config.toml
norm = "layernorm"
norm_place = "pre"
qk_norm = false
optimizer = "muon_variant"
beta1 = 0.95
lr_head = 0.00634
warmup_steps = 200
decay_fraction = 0.852
decay_shape = "pow"
steps = 8480
dataset = "wikipedia_en"
MLP neurons of a small language model. Each row is named by its layer, matrix (up: input weights; down: output weights) and neuron, and shows model dimensions 0-255. Each number is 500 + 40 x the weight over its row's rms, rounded and kept within 0 to 999. Numbers have three digits each.
Before each neuron's rows, "fires on" lists the tokens most often at its 100 highest values on Wikipedia text that the model never trained on.

fires on: " |", " 2", " Development", " Education"
L4.up454:490549529568476486558493483527557531539496537495465496588562466541369501461465467544520512457453511440467532512496575529455471460544512488508437504588460476464446535474517568487491559467458411507526514419516477482509457488430515477479477472550535517446499545536461514505458524520464493546589451495527540473496483572525483582481467500437448531511454510482579426510470541464455455530512464580531511473531403562538509496459514535417500419524544501447589469536535481525525498481558444500493530509481460516453495499483526489464478449548537505484455519501482537452506503496488465501505587567508411568520512493466535536482514564522545478499456477459486501485557464521503495575484504444485513544486484513490526480596423476463507518468551428506497541487436498511518486535497377
L4.down454:513520498544496579536499480507431529540485447492471540474499565572523479502423494510472524555519487492558476483469542482528443502556455505498463510423485502505475459485454404501496486459487467533456523533495536535493447486514425501494529435517420556527383512451456448482570515538394482477561562482556522506545549477498449468551512479533505492573497493459484518541508455458536526533492529493508420436508508506510521531568517521478462465367511551523515544460513435437504476522536498522493570446529515474492420510497458471527554558450511470461544513541548546501520437434542506476525494422413453449428523542461587507562490420496434474482473507476477530547508490459570488508470547475522530569495540519540476494498484452559427484553452510599437484533546485418486580525500521

fires on: " of", " ", " were", " |"
L4.up140:516536475506445516482528501507527468482479521499571486574530505500501485525520463547509522498492503526535528580376497565511476467505543488607510570488543525473549538542531480427461504498453539471452509543504527429438530466418434492467507555499478440468467500559466479520512485504532526554548580438525431550520557471418462452540455482522494492486448559456541466474457465492491522511542432540445507533520537484452510572527591451504429514589502447523470461484495465474568541420480477442518507484496519454480560473451515516500569513482548438535459514487481571468536503473522511479479464514512512477464525432475514547446511457502474482459564493439493591463491491465461472540507607556494509537440498506450496540532460455484485577410492606468512507514504491547507549490560434
L4.down140:469509459504571528523463463558460545563573601507490516553510486440500556469536454498473451550532472541563564502445478465526508409508441541574474454508517517541470491540534429542475497533503474490498572556485494539486515538485494440548479510488503501521482456475530500559487480484524510495516440440561424463501509456439443585479531482461467508534496520463530518528489523533550502422500557502477528456489511475489484446511496562521540447456542520480485488497556482486607541522470406554475560427590454520450483521521464505459487521475466468452577528513492512460562501517486510459566576456450505467486488496464506488476526573588498473496415516473505518453475585527487524502562390526504466527516485468456489565464498520525556519536523466481435570448535494534484499519524472

fires on: "t", "s", " to", "\n", " ="
L4.up726:505441585485503473494467531502434484514480559463515440517453506475508452499481482471488475528436417535437489501483448497498512547517496530512491537464565513440525543504460504499441490536448501447547481513534560542522471536542511487440472495554536399490493451526484493496459513522450541446495482502550503536551473557501441539472443510511490494481530463560511442540576468513586532500464463442447527548485495446471562495436481503544471506554472495470544532582553552540545552535534522501569447450452507461570450512486537554473411427537495548417523460466529508506553507528495486507531518490429515505508463497484489495541573547474487470452515512569519526490436512551512512530550533506453433483563540477502507543562510456493490515444438520526497479405463499513518551477523523
L4.down726:577449497457503513495482485475448502512453474545462487517540527492490503536539534470497501403531505480540558519494499457488462569573469478496455479521460397521488517495471587542516498533403462461536465476458515451458469512498551515503467451455476551530420495487528525443477529440508510476515455582485547530545482483513493509525477555499493495540507428505507433520531534532484508538504439522446467509565440516515582479493465477484489549518517552523513463476515455460457486510459504498496564491448513448553519514550500531515512499547531504553484530448484397502485519517493505522563486550368466508519452510437447477491496484510477476478468446508488411519497489545537477539559474483481476598459473516447544470549433353515543515486491534504497494456472530544503493524549539

fires on: " of", " Total", " |", ".", "/"
L4.up816:533508501533457486489544507547505521457520492565487518513539501426540492507482543566509501519544508558487539486388511456476485509507564498503548465554527461551483432503511546481390489553483479511527577490558442465469410497505500458503482549479433433516480533479518504444420576514543516504484485480400431501608483589431523446497492513503471500439533488571483469482510525480496568517508507548539523505524474520495508450526543446488491540484495515467503485463501554532529494514479539526555431514473477495548561453483653529500447484522496466475468460454546451544613507478510601543478457488495467426498507489520551523506522454449476585463562580557528484452616446479428438496430449529527514453555497494482550522397470493544433500458457514520523507533430514499552460502516523
L4.down816:507443559525458544510469519456461484469501503515500542499531551512513497518493495555582447514491528465474549559513499518470515532408498515526486510476473415517458369474496540473478538544440428530498521411519543583546492498565529440476477538504441496534549482551502400511530502461521452513549518480375496477465497535520582485510556493502518529462484521471540508566582541472537590477537485474547478425533482511541462466503528541492475535512473486456480545459535547472501494518529480504551463400539492481518515474471562452487472464446530526515472503459539452505520504485507458495520454532539482568565509518420524524426438496471469509455578537526493535556507536510537426513429388562474439551515471518510513473516555457490502471546528505488456522525512536580500544518457531

fires on: ",", " for", " other", " that", "-"
L4.up703:509443501539583493534439500521426532466500490497507557509525530555500474508515507484487466507493506415475569489505418495512477479463514558526457542503438397486483483533571560499553424493497442556526480495479549528529506443451490491601521460487536579487500535528507530511395466431519515467522609477498498516429512454442521461499551549484495486504484517547510462397481463555533543485502586477521449486450497467413534470531429483530527503570473450438542536507484514482531504491528482511484444490552579488544509488456505483542587486559493508555499504490457473454527567426503459494476501435604443548583486466504531492504483453563490557535518541422553584504509538512555540548479477499526520460490496524503485535497516491421548498465530487506582430440476550473428470461449479
L4.down703:458471429512500490497548430512549468576481550523482533513520553564501551478455503538443510558502583509501523520496511509477524568497486485494578493480488480513517578478506448552479524555457496466520468484485514533447495565545504504482504531519503523555487520570489464537478477535503555547559487599517517453429499488517522447564520483561483457440512434494480472615520472433480466474409418441457503408577510490438494454453517498537453523441446573549519501578553507529468547496519472529477471498470491439528486534493475453463500481426538468428479585492516545455486438500527493527598520564476494522472561494479482522496522450458482481429511465510436468526527372535509493461534514540472559463465467505508458465484453484565469479564493481476510585498499465478452510488517542

fires on: " |", " (", " County", " named"
L4.up445:485430448537521553453499501528440455526449483464507556561607469501544468495519593491485508520500631511507480538488504443464467499481514519517453518551517507572456411520503550504578460510521485515516487454554499567506510433504530477494461496540515456470520489505529455509515446509496481578478552461460485569471468501467502415461509506504492473548488465511533474448496528546490472376492505472539451491538454482471461542558498488448492497570494511503511509519618471441501528579536484559505502535529478513537536500495457508532497528477543551548480503445477519506507531469463422514443555465536519493573537480469467469567525566482436534501510473488525499468548541509512457524488532491481512507503503432572536545552447536494543514479494440524538466524468455511477462506480576
L4.down445:524476443602474544498567491469512457471470513539489405509467525474465531477500496541521497554507494552466523546432493565502475499495583436445558522524575478584512458545541529441510523536608549461516416538508522478494466511528577516520477526478435567449505541507514483507387485448463490489477528489508427540447470489491563495463560570533542394468562427556524447534549500522534454491521458444524528454572513531491571464462483455461525419451421463520479541457560498479507486498481465503503530580496449527440540535490484447411586503520464506457462502552487539484457526475487510513500485475500482533503447544474491428469489517540501501511488481503482502510586439516530476473523548548513461492484515532517538490519512459484483415471543481519553488498530531511439441502491565

fires on: " |", " is"
L4.up1212:542406455576595490471511406471438523511546515476516481465523559510427504558497526450466509508483484522513440546431523460457525526499542465571487517539459479559531602491442446536525506563515565504545484404481501554514480499481520481462585502535581532543479530428488587510488516548520497529523505493477503563510467480507525434471541469570495410538536553446539526492514535436503509525473442505489485501465554555530499496539395502422542544488528462493463567528451511499522477398498516454495490555514537463489479547502484532520518521529517481515486550526580502440509486440442497543443575500473539484517496454534518532536553493459461532541552547474534491468548438533436510463512502550494585548541504518514573542396510517484467446510490563468419470490410527476446439503520476
L4.down1212:482558526508518461508499509505491601528546462531504501511489468528496554429529480506542524524510482473499509493540556447499596541467503554504444461512518511490554558415483477500445516467599501502437581451572519532467527467492499480454503492449532572491535440585551533471520449560435508538534483471499475473504465494481545471456489453472548495507516511518456548463446474447452507508482561528492510489506459481432573510458528557560512557451443522527518448523482483488512494598480495535509528547563469496408495487464512495481503473509545550405497478495521529547502470526480475598482462509467571494500546471456546487517455526533458623529470498547526482470468533501484395457517565551474473487520548508484477501496458533522505471472538399538475485534465474498434507485524531

fires on: " to", "-", "s", "t"
L4.up1055:441486475492467536512524555508472377538527532466534468514505505549484497448533530534490593467498434587467505463439557479507586548498513518436445466549451478465477549493498514560471504421467544517496548555522514484488506512501459507496413476522462538418485481499492467553512502541510507522518512489519427542477556408562461481548547497492503526486463548445456497478598482472497488465515446416498481466440580521525552508549512529479544487510524430511519435519460478530478485524519464437502440480452488531475498498486507572452478491553519458455543537480504472529526471604524546528417486541460503526483486459433523491527489536499477535478590563543546482484494485509608479489464476528485488468562511538541581604556510475462505430464469518553392509571515471502519576524496435
L4.down1055:536510566536519520486564452494498456478493494469424497553514516479502485468452492538542535487426465493491456468483472457454477433538460469488407511470520455467503508505455495466430480502452525541536504537487538478542476467503472488449457537475564472447461478522510459451513421558473492491495555592469458530506519497452517461535493534508459457497488512541481515504540508533513484401501449544457510516536512500509501533495536533410511542522561547515496533513507490486481552488514462525519485461529552473478549499566476420430496470423479559488522512578496461524481491461421510467560478476527623521487538415535446511554508507581529551520463480476582523493379426472469550560520534518483492585532474553436481461535524445522531452459430513516478456444490480532468517487462475

fires on: ",", " –", " to", " |", "\n", " for"
L4.up155:482541486505515527458437473524451516489450488566489483504498487485493504463451512470389459539495529473512536526481448549511469510526497519477397534562478493490447434568495523503477498566476509515376488564510526546496521452513563414691406540504475567476502552526487524500424521503514547494468514452530476488481526449529453492586516505532491511520495518460523441473507526502562506559522472504571497533504480495579505465569551505524489543400479535477494463533481535539511576447528516592485469511488533519494507486522493454555529491509517520573509450513459466444510431486507517469439532525547528494509508419482466494400463486519519476503563704510474520482467489570479488563511474497560495515569557550522492516497507520524500450516432487547447452417518457520545477577528482
L4.down155:508478546507499527513489472500485560499463569499549549433479519488493497459507455537508530520484499490429484562460456451496505500418403454477584547517510547578527477487470428499518410431498486442487541501570499517561474524480471526488503427517452441520482531555535428484565535496484435552480482521492507519559502543508578519510487586453477495431590492511535478540488460587524493501475476519526524530490519452505554554475490443524559514545491477456464459462453467544410481478546549474528471513518412497464514485529468422502462509523494475460507515485494468420526483476505503471524522537475481575503425472511526507531444485479528528520518547541504488500484516504572565434511462446464479517409498470536510533535586480573558477443518498469500477483541461479541449549505570

fires on: " is", " of", ":", "(", "'"
L4.up1:427470524550415430496459559473499549490512539576578457579465481503491498413537508459519564476455557527483468567463488558461524519520466552538482481481450558540476516463470519511498489461497508562412480535529472481499495522493489501485519486486530496437441458504507523492513434580466483514524475482434514497529550556463509481475540515511538464541495468518568515498477550557451560512506519524461493452532501456554533484497521484472509525476542510429473560422535493476415490494521496489486543480467522476587500479525535462455469483570443463521540523514554471475440498451489485514520492470518562491441484453496468456409526550496417512499511550537498508515519483465529471510563603532462525521451462445473497494466548469497613506447508526474528518462457457557525536475510500
L4.down1:481503488465574531546463497474559476544447502528517570447540476482546579575500545507495542448527521485501456389437475399527473418541489540496477508515522422551500586536535517573497522492432402511475431501510536520489563477489500508488525520495442489520545603429533532458546515493474521505478471534567478578545556502554493446513455480473423465480516445447489459522517503466562530471576510537498537559486509517450442504472493475560443494494546539514562575494516580465526476496490493491562484502491559504513574560470560610467448572447520568523534516554501470533458455531477468527467509431409498412500447566500505418484523444519528443509439504483439478482487489548557497494572486522510540518541510521524452520526445531475489499521467471525497469505485478489474459503582492

fires on: " |", "\n"
L4.up1260:484516500501441489567518490488501464528491503520498516574469544511432494522428521454543473450442462495493451495489501496499490553437453469523519537506504526443403549523406486501488520500517432418574510553468532518507600491516466518465498486493544504463500512474478453496413496496458478545519450535492541521513505507515479536518517456528482448512470454502545527510515632529467522498515499498445493484521474601463489486481463553504490439504444525491546564513480483478470502565414481446478480495520538477444502476444466493475493468497511516450506541524470475479556424430484487491558494533542574473619487461519602490519543442469527430435454542511510481474479437529566493540457482532535475466556453474492478476490538496501467528458565470528473514511534572528565498485549515
L4.down1260:510531494545523520493491528497551505488419455456497481450503538508488502502591494495551516565484512522551481449537590498450440505538503497495533567531486505585473412550441455518490511468485502463555431478459526510464465538440583497563523450400482488530454540519548520568528565482553514437516543551484535574518505496554485542523545450453507510457548553519483439505518516529554440445528520466490447496521500534546467551495489456528543534558546552493514538487487493486428501442493542376537506513393484497477522544506552479474529475469563528472579449459546530504484474545539445412504493592473558456425484534531498452492492562423546479483526510546494509496528504499529463473527576583528398556503502522587507567486514472513420549489471483464529543547493511460465488514549564

fires on: " of", "-", "–"
L4.up1427:473533573493475428468467534556489550436502498485545403540490456466508536504453484520488507478520571533513510478476447484465455524550548521521434519520448492453496548503548496459452507514506481496484454550497427483514501542511509480477571510449556447456469509535549580518558479502489520551520500457513505482429427475530478467458487403480505442510477547523552374532487533513481555488507543450533446484502411485505448431492458455464527505526479474513523485508489509462497567553506498502498518481412572493500397431491499471448456495465376546534429613466489543510436479431458552588544495531508503510490498521490527470530521507557507456532561482540576487469444516531527454524499500462519516553469476529551522520513550488487521531466594537458468480578452506536522479470495523
L4.down1427:572485455489464474510541491446481555471532496527548514531576488584504483544542578471480517497530468480477449518474488478600522466421487484541478490518473515512501424486518479528530578562473487509530571549488533513525542424512525506512431417502474468519469534435460481485542529534543500547511510511454558562538468487504476498595486496468488484509507449550398531471549533416462473469464465514478474560457547474449482511511500524574518504483514444505571477489512559554502481461580425497409478457540487597524517504468449521570482469453536491428483584501491495508587505426504531486466508444532430468504476526514520474477491588473505530496422444543442456514543470490503508449477498547468534553576525551485469561511516522526502505521428515539539499433601517484426536541536525

fires on: " |"
L4.up364:545426504508551463437492497492497432481542549502528510530500529541504534525474563525527534514461488529479486572412461529518455454423388539500464543471547502489537492540469502486488468468516539487565536436452453414485501444540546524495519531505459507512495473494569496451519424531497468552499423511523612464547519520470483518430510576429505400516490520455468543449548511423505535411494529517510465560484481458497524446536418541503539456461553478532505449426494499589501503485435533464519520508496526522521456485416537525375485466531579496525432582545439448428505504435480563460535459493446552547506479540530495529487546454515493503501506527578505481502469440451509481464470519500458510507484422447447467432503436511468522546469461539494491557508520463477485476559435505
L4.down364:463585482455517454555512585584484495435468509475521476597423506501491478476531491522516535489435522439482440525509514484477579597478494528533484504467436531555532490489475479484492493586583491443476530469493516503445553506489503502495484450483457497519465483490521556495571504517423424480438535540511528501508377536465409545519512429462559563456537513520502527475522526458534470524471499462513473464454477459457455453525494442552450500470525475519473524509542515428583513473474491518553397492561505399472465505543445429422466494513563488497513514537458486498598525526547493514474520457489514481370495511444492457531460436523513482528516553567602554513517473478516439490496490440534510510517444544502518536565471528464483507517433474498529439511488453469472497486543457

fires on: " the", " ", "|", " |", " were", " under"
L4.up1245:481489457532512533553464483492467529431508426538510486459500487554442550545496524490519501513461500436573489641466465489498567464549459488493500506502478494511556419457502463512505528514488565496450481554478482492459450520501552453548490563525486460548528480434577485505470512598476490518538473499449583544563487505515577476485504476548497426539587479489449476383502478521566532564479490450449556477503592496500616470460468538472503530577504524507530600478442527485576483458386584480536491511488459497462582490502550503514444512530439476505498466461482428486486515543491470480516484489534492488505493485475519485490458473460511471486510543496523445524551502484474440435504625517521497512541515526491476489504481501449535492434589512526562518567553426493517500489514462
L4.down1245:576523517490539489550502469370539464545539482494535420436496516494536533487500469530496516411470451453466453500439509534534538456508524542508574488492522530452452521443538502547559429503465430531471566493510529481475561502404423453487512420500515497506485513530491574520484479487452515512486411442473475479470465450477523503507493521486586528549474474511528506517584547569465579598476487509545461468554502481477452559416566576480547516494430532555523504491557478526477525457532513434549504497443523485514497539486530467491481514545511491485474498449588528426517487489450499437485518465486520545529456536516467504457495483501516524470497543553490508502518489542471555452508509441587485491451503491398538519491516542463496538487451485468517505471437589433496463542456554

fires on: " of", "ing", "-", ":", "s", "."
L4.up1407:542500534534477502468441532542442545502498498509503443519533512412457490508554543512521557474449522550498570535400500470457540473467510472543492521480470544540457486544517537503488535519512403505515523521508470500597492465529553528484508507499553485503501450568500565484582382490514511472535457455483495475544492523511485523501498496431491444557477536527566458527550505580480561537471482502414545500440460477513380460458552463538514489488474423500485444480485541451480556536563525402498477471487566490492519482605438512443498580533481425532538507533488425481426494457441518535509485571474518434578516497523486493542522467496502537456464446517521489515491499517588527476572562599511476464447458517498515469523504479475533468527538546527450542433529453533480500476484532
L4.down1407:520505492449499477497511436503562412454545500425451471486457432522557518450468478447472541499522412455487488512585472479536489533527466431512468504455486503475458476508474537529441539506491551505505566470484393507442530524510484491519511492563523546464504540452485502506520591491464486513522493466470526550504427465522467466492561549494508479511539455507463548507538499485534542499569511466543485498547556512540588492512500469490519503544518509527528543598487444507504473442596414493524543528508474483508479521453517506568584472500501460507450529440526552532469523421433477527498522404585532512493448466465450476483525462469545430514504510523453516488484506465456481492431428498583489503573455497518506583519547516521485538534477501476439455535547525499464437564531426

fires on: ",", " be", " is", "-", "s", " was"
L4.up874:526462522463544503520477421513521553525514575562477529565520471502549524557504496437501498466510442523495453483500422532514477519504576575467449516541462482506502469471577547483510483475494468491420477506564523568534481476511486423523489467507451474516489448514412531482477495592470472530533555471455468530485397469465483507554492509473525496552518450563511512531531517507421496572481526483391517499481545531520563486457483446601527475546532520508489528477516443453547512557501545517432571521473439493496475527447529507551507492525484473467469524461516515516498482540466486506438595527559464460463412469527506486461495510465495481454507492447551512430522537487516508565440469584500519499488485490504526558417517441538476486526477501533530500467519494547475488527523490
L4.down874:509523503499434491499590530536477514504479447467492476555430482569488480538457508559511543545470473479494512490525499464431449488448495500522455506462470591459524456521459455528415495502553540559550526473509493431448502555494485528537532463505552519463536549471540517464462508555488583485513406552459505506481512480496553460480443467518491514429526429512455409473474471499557535444493512510512491480530521556456465485558478526452427536498433523489505489463552444494508472493463525491512460566565469457534535484448519474457551476478605501527454471537443498499499422433545539481489396445484499490490519539486501574527442479524526545576535612452488477510492548503442466466568525461449462480494516543440478457553589451533498503487437500523505472522514547484488476495603457

fires on: " (", ";", "born", "ed", " born"
L4.up717:501472473483493504481507530501480496483466529450496531489593526513500459478501457520569474514419476511493563478532509433457492461453460483483545480489441469507504549422461552457466448560464541481481594582449465553430515489480533472504473474563555537490551427445551448504421376467486503524515484571535477477568493471458430453460484508504494490481485549440495445498488501529439493484536489508515538484487479520496554524570463525604550485475543579462528489556460422507516498467505484624492582502541463498483529548517566531447518507454559542448449521504444545512406488552468424455548459563469521548452576470529565542518495453395485433525480542485442491518491487515490604552515529495534536518454548499503557497469469533460532427494546489543520464530573552402469559498466528
L4.down717:486495534523455515566423544516447479493442548450480549556546518480505557535432523529444503445535477561535531459465565499441582570484526479515474462484448557460506511503451437509509540509553475585524422520582531488513540397572492495543565487463501507476441470493540544502473541509354498482514515482531481504463500486533502466436543467491550517547485502483500537522445489460521521504519405458469567506478474434555462446508429534440486511464478496538505512555451534444523514514424506500467493511498635494489489455466500469495551524478496553461528489536483481547516512501512457538523487519507510475525464538557494490490483484415566530530578528437572508505447595499490486515450505512575513459427492502542481468521468494428573481507472480539482541514522525459502476475533427

fires on: " |", " @", "ov"
L4.up1183:536469493516528499512553460426476532516460524557522522456457416441477521483496507433414520559486483452532554493509512523492453465461503529449444495501523490605459531528511457505425559482473536477517527514486471523531520550483543483468489492537568462462537479497537476557521468483544530500481452469475562490495511464494491390469517599544426525459436542444508553478607448472497527492509536511445500485573457502532545421497488590481583425496464467472490504488485461599556493477470511511460620514466534490473450519530554498532552538509460552555568482457523512495398536490484552477475465467504494549552446452498502552503496554482479531549482492452442496474493528488573517456531595515505442524549544473498535540522482462514463540494501435519519524470484509489563484548513518
L4.down1183:488502520535494524501567549451477574496528490524508451487430505568495500488441480492565496532503507542459588467466483515509593509522538494524538453450525437536519519482455455474530487479514445613490471529567557476540463480513482502505490422467508398475502443530532458475515559484432567488521485498460431402501486466497552539506493415528531465485463521583454442548441494507570494448500439448440439473497577549427583492492521516439517568440484502543489529547526476509512469505656525508500485480497546463529560457450554433548467534503410531465538544455573576478498562463446458513488533511507503436463548495426486466558541534472588483519511488530528399437516447497431466518542474523452505448505538494513502481400497460507569436516541514532485510461476538519516516531477555

fires on: " un", "-", " well", " in", " American"
L4.up463:476468472489518468442490528475463471517518468517471488539489514544543394547552478525457492513529502487499525500461577486428527518474535512461546488509427461494533411501493554460488484477508482493553458461526478455514455463505481476481495515448464482519520533541511524480452430493516493518437496485507493477505471513433446585537515510500529413478466540501419569472463491557529523575515518493483511458572529459448459484500478544481545623505566482443481554546490509445498587504484503522569460513471579528519524359458513580555471485460509546493513492418546449535533520441458557525519498510534480585498439543490473458427524488487473494572533467540411600490444485530549534503512488496449447461488553495526491564442481454465580494480541550503502574504483532513498468495519412
L4.down463:469481506454459496432525479504524492608474538467544461444511476509543462505504447527436421536455428390497521583507476496475542597510535531482476524486454543522490511563468394498519442510453463490485431488554543552494439539505520571471544487502620583537485555482468459466487504560497517483543510619441431495494606513513486568477547425514530493551555503523479491516534563479539470516496466478503488522525512511485512486456432409493524473551388489548471487468452525466495538481444536508438531445530504530424507549529508488490500513506527504537562458435462510463543487531491515514532519464519510560450533470505507458503510565454477481500530493557483506549477459427474504465519452518466560522502452464432572438477538489517511501518500422529551455472565477529492450417492530

fires on: "-", " and", " (°", " 3", " 4"
L4.up895:527504515470497462551477513491524472527521598542492490497508493556463504480529486482522585483464513481487491518438490468593487547548494510550519492539481523520505525457482425485490555519560455488499463503482493459448540520553540567542531451444502498459505518470485540495486489478528500468502500503512472436516447522506520469500509469490497566467508535519417564510510486517539530469514448538507487480561481537491550503521418494486570511430453476482536416519479518507520430480502488457440471527518459552489553459472497543364515525587514484573477450449537439475536430534560475445478536468517428492560482465424551542527506524538497436535470544505515539549528458470504465565513599538499428485439481419512495464508552496477458578529521477527433560514432459433479527456511469
L4.down895:487562497480535503549531434539498491522466517361520476471499526519479594519527538520515547488461513530478498540469509550485542541422537459497504487492580498522500543444548566489413473485456564494572452469475433507556487567417421448544488510506522522465546528552519392521507523539502534526458571481477492491465576450487552464521509453512478480420567481538537488501534458508509488526500538538453510528488509506545505477515599543499547459496582494467550555534403446503443506533463528555522547576420532525498453532504426433516505504503552526469487538569512523453560522444470489552437523450490447456492521517490480489510503473548481467541528475483466534459503569489449492537446524481500583508581435512427467439461492446509473461534566580470487526508495517517505507499539487

fires on: "-", " on", "\n", " (", " as", "="
L4.up1517:464507438477464439523517509502469506484480523419429474408481501460546523554486446479527551496540399578382492536484443465478554523508502536493482516571486534535554471510476452508497500476489456502618491506506453468521506478518508375525531485473542453446463491478479425457467492502428484545529642480552533503545437508453508581510542505543477504494477517491503425514504514515531563469501424489507399523495529529502476491512420522522488514514486442479534483456546510493532504475531536483411442562538507521499502531455507447497532471521488518553563567498456431508494548498535452578562496518461464547539525558538481501526581549481506521470490493455509499479492437539595529528434526558516453529502517478556530437536505481478540487464517486525464483525444490490499460472557484
L4.down1517:485398491514519512497505474459490504508524513496495542537564455508489437469458532440535445448570538428556526531525527469488419542490479505531565528519492479436520480491510482531470497516516495447447500480385491564466535514513539467512493440491518501537438475541445460544493490486528574589444490483495438529575531439516525493463523549474472515497584499493448477531419472518453436489521524496508564490559508532546524581519476518483504565556504480512524495501528530476472564497445541467414508431511485490491518532465444470481536484523529555501549494521506531532510436553493463529470451580534470529524513492520472546491564484502442444468548415572518472442499485342522503512497487513567507512485517544501538483488593427542510487539523521584524465512568468487441533491486480

fires on: " of", "d", " de", " in", "-"
L4.up432:510519506501499503561555472425522500509498537552548485520549508529575492468451493457542551506485444512473446604455541477495425521564537497487511502468515420553555540447511510467459547497558478454533479528528475404495454483553558550496510590551521546464531529472526474446456529565478539442506546507487459501534450475546442518552442549501542551512497473463519481511488578516576524590511490505464477530503543495482459425478506516472582577504513452495495482493497536508478579463504491555543535478516472526415470493528576547507478472454473504464494537394406444494503473443474517437544448515478475454483503515516463552496530478514512460535477492520466412488463532502534513586499543489460470527449469444498533508508463493455467576448521506542516495527498488529465440471516524
L4.down432:459477455497479500474565494463542550495445481488498495557431492485428520498574582510452479480523530474458432485517508500536516474508507482520548477524537463469493509490530383543486513482490520548471586523468447490525562568561504418460421473478469445506455422546495530599492501502548477537464493496539493544436514556471492456444523451471553431524601550528483538506508470496495546443542491435512518508545583430440562510477552476529484468460530538494446477530530467533574507467455522501447485435531499489537491501427469513535484569457485473527472458522508548478521493546542475506436495484541533511511471528510497443553530479485463489508502511555589508443539512501509454431505489527466490436452571497567541468509547492558542527515488553475475456529547487460491534463488469

fires on: " |", "."
L4.up613:500567485438450505504625477447508554504509489492544498519568493405552528448437441485491495487518477481479436512547511432473490436492456474478485548438491478554471489576518569517475442550473466514483474579577490542573500434478549508528489520565577472513495426485469443508460469519470447520458484430443479490485477495479503527494467502533461551455514522511441453490557447469470464535540496564482553481535532469478447463534503464533584464457486439452500490466456482515504507552559446539483560474454551539520523470509496497514527475499471497506556433466535497488351499562416481455543473504481538449509434504504480561495492463419506471571537436415439503518533498491473463522478591477525453428477562530498507469496479450493476470564500481559534490498521483497540471509551522
L4.down613:515536568509485495473493531484535476485522421561543475436438438549474515541463520488573498496498511601538619450462457553553501503515560561514494438450515441538514486471529487586475553440488519601469511465495526512439502466488482546455481460430441482466531511439559530459513504447418553484524503507509480452547447535543571480537512501490556482477517537561486458478457534464615476489515478475505500441502481527464507562505507479462418506475482465495541554642535509452536532466565510513482490450525505435513538492485533479560501520501560516416480565501465506447555483431553537585486550488505506461489565511471507419556506545581558486505535497530527405495487465506538542493514449507483527476486446493485519474470590482514523465456484541435466452510441528504460463506504508

fires on: " |", " ", " Private", "."
L4.up672:520509416555536499516487535560516457524565587491570459533462514492470534476484539490477488500500540423532485528441425503528516541482509547502500448467519459448504562508479533548575491535498531537537485509530526581425465531575539402499541477491502564482442576491522534498558518449493506543466476501447550511518380556533527445556559564403488479453507562537518526460453551532542517432464510529464483441509450447455543432563592473472454514559600506532500520555509537488516537493484510467508476440583475484455476479524513483460512535482596495477468501458418476567570407509472491445545474543497508501498528449528511411539520474463511473532398486515460538492469490466537541553534462536531505503518454501590459481498522514529535478458551482482555531458543572552457483460472495
L4.down672:544469505500515529460463495435506539551501384517508543491618468502475507545484554466598505518608489506509513510490474456511523441548502504453512473444506538509477555481532485517476501439460501489523519547484510477553504484476535547611529446525569517447520424482533512510480511546467407516484425460485517449486445458448487482540436503496466505495456489583405480507497498544520519500496534505580494517558568467420521567505429512486485530461465544448490479470563538507494477483536496462492461498458531526563546421431562474526441453517456552470512504451573450470492495526446467503480530449533474499564514474452478584500506483529555503500479489524554539504534579544480488512548476468462531536493512432419543452482468532521508492524493483474556432512459487543462446548513563

fires on: " (", ",", "),"
L4.up1271:492488488505502535508512459487444479482424534487498512546544499560490450499538478411541457488521550475461381455525370472486497518496451661490537449497514509532483487515524508518549558519505526530489422493518428533458501551560520495433504501461522490518493556509542464423531481437516498596526529478470508481459485461411430459597457465475494521573436518521566424486470540519453557523579436440498482481475482490473520453469500462557531443457526545473561450502552409423511526509549550517484481469455442520462550502499522455530562484519455571568482548495497508536465484509501482523567489497535535542519561479580501438520459507474509483522562506557537466531564509455483553497503461539498513496538545513518479563535443525488514482583490479560420561497526523437503599518536518
L4.down1271:520505453511531520500484501498505491506469480543542450516491567521453519421484501524439473498494514512461445412468503363526484451493458513541464487461508427505537511522512527498551480522443490513534559542501528498511540438534493471516484412410514430512523457467539549466467479454462514528504511534478452554499525521480505512466474530501564545467490448513496500469474489536460474479489439534424486497545546524409533507493487522497479503491465512491498471480568481503575556528490582510564545447542412451531459504467519537553574485500537506490412495536450521499498461524500496515558500506448539556481486476552542519483532520408457562456464384483533503525505492454492473569572569431457456423537478507498522515467458391423604503509539506533511555591530540569502480567505548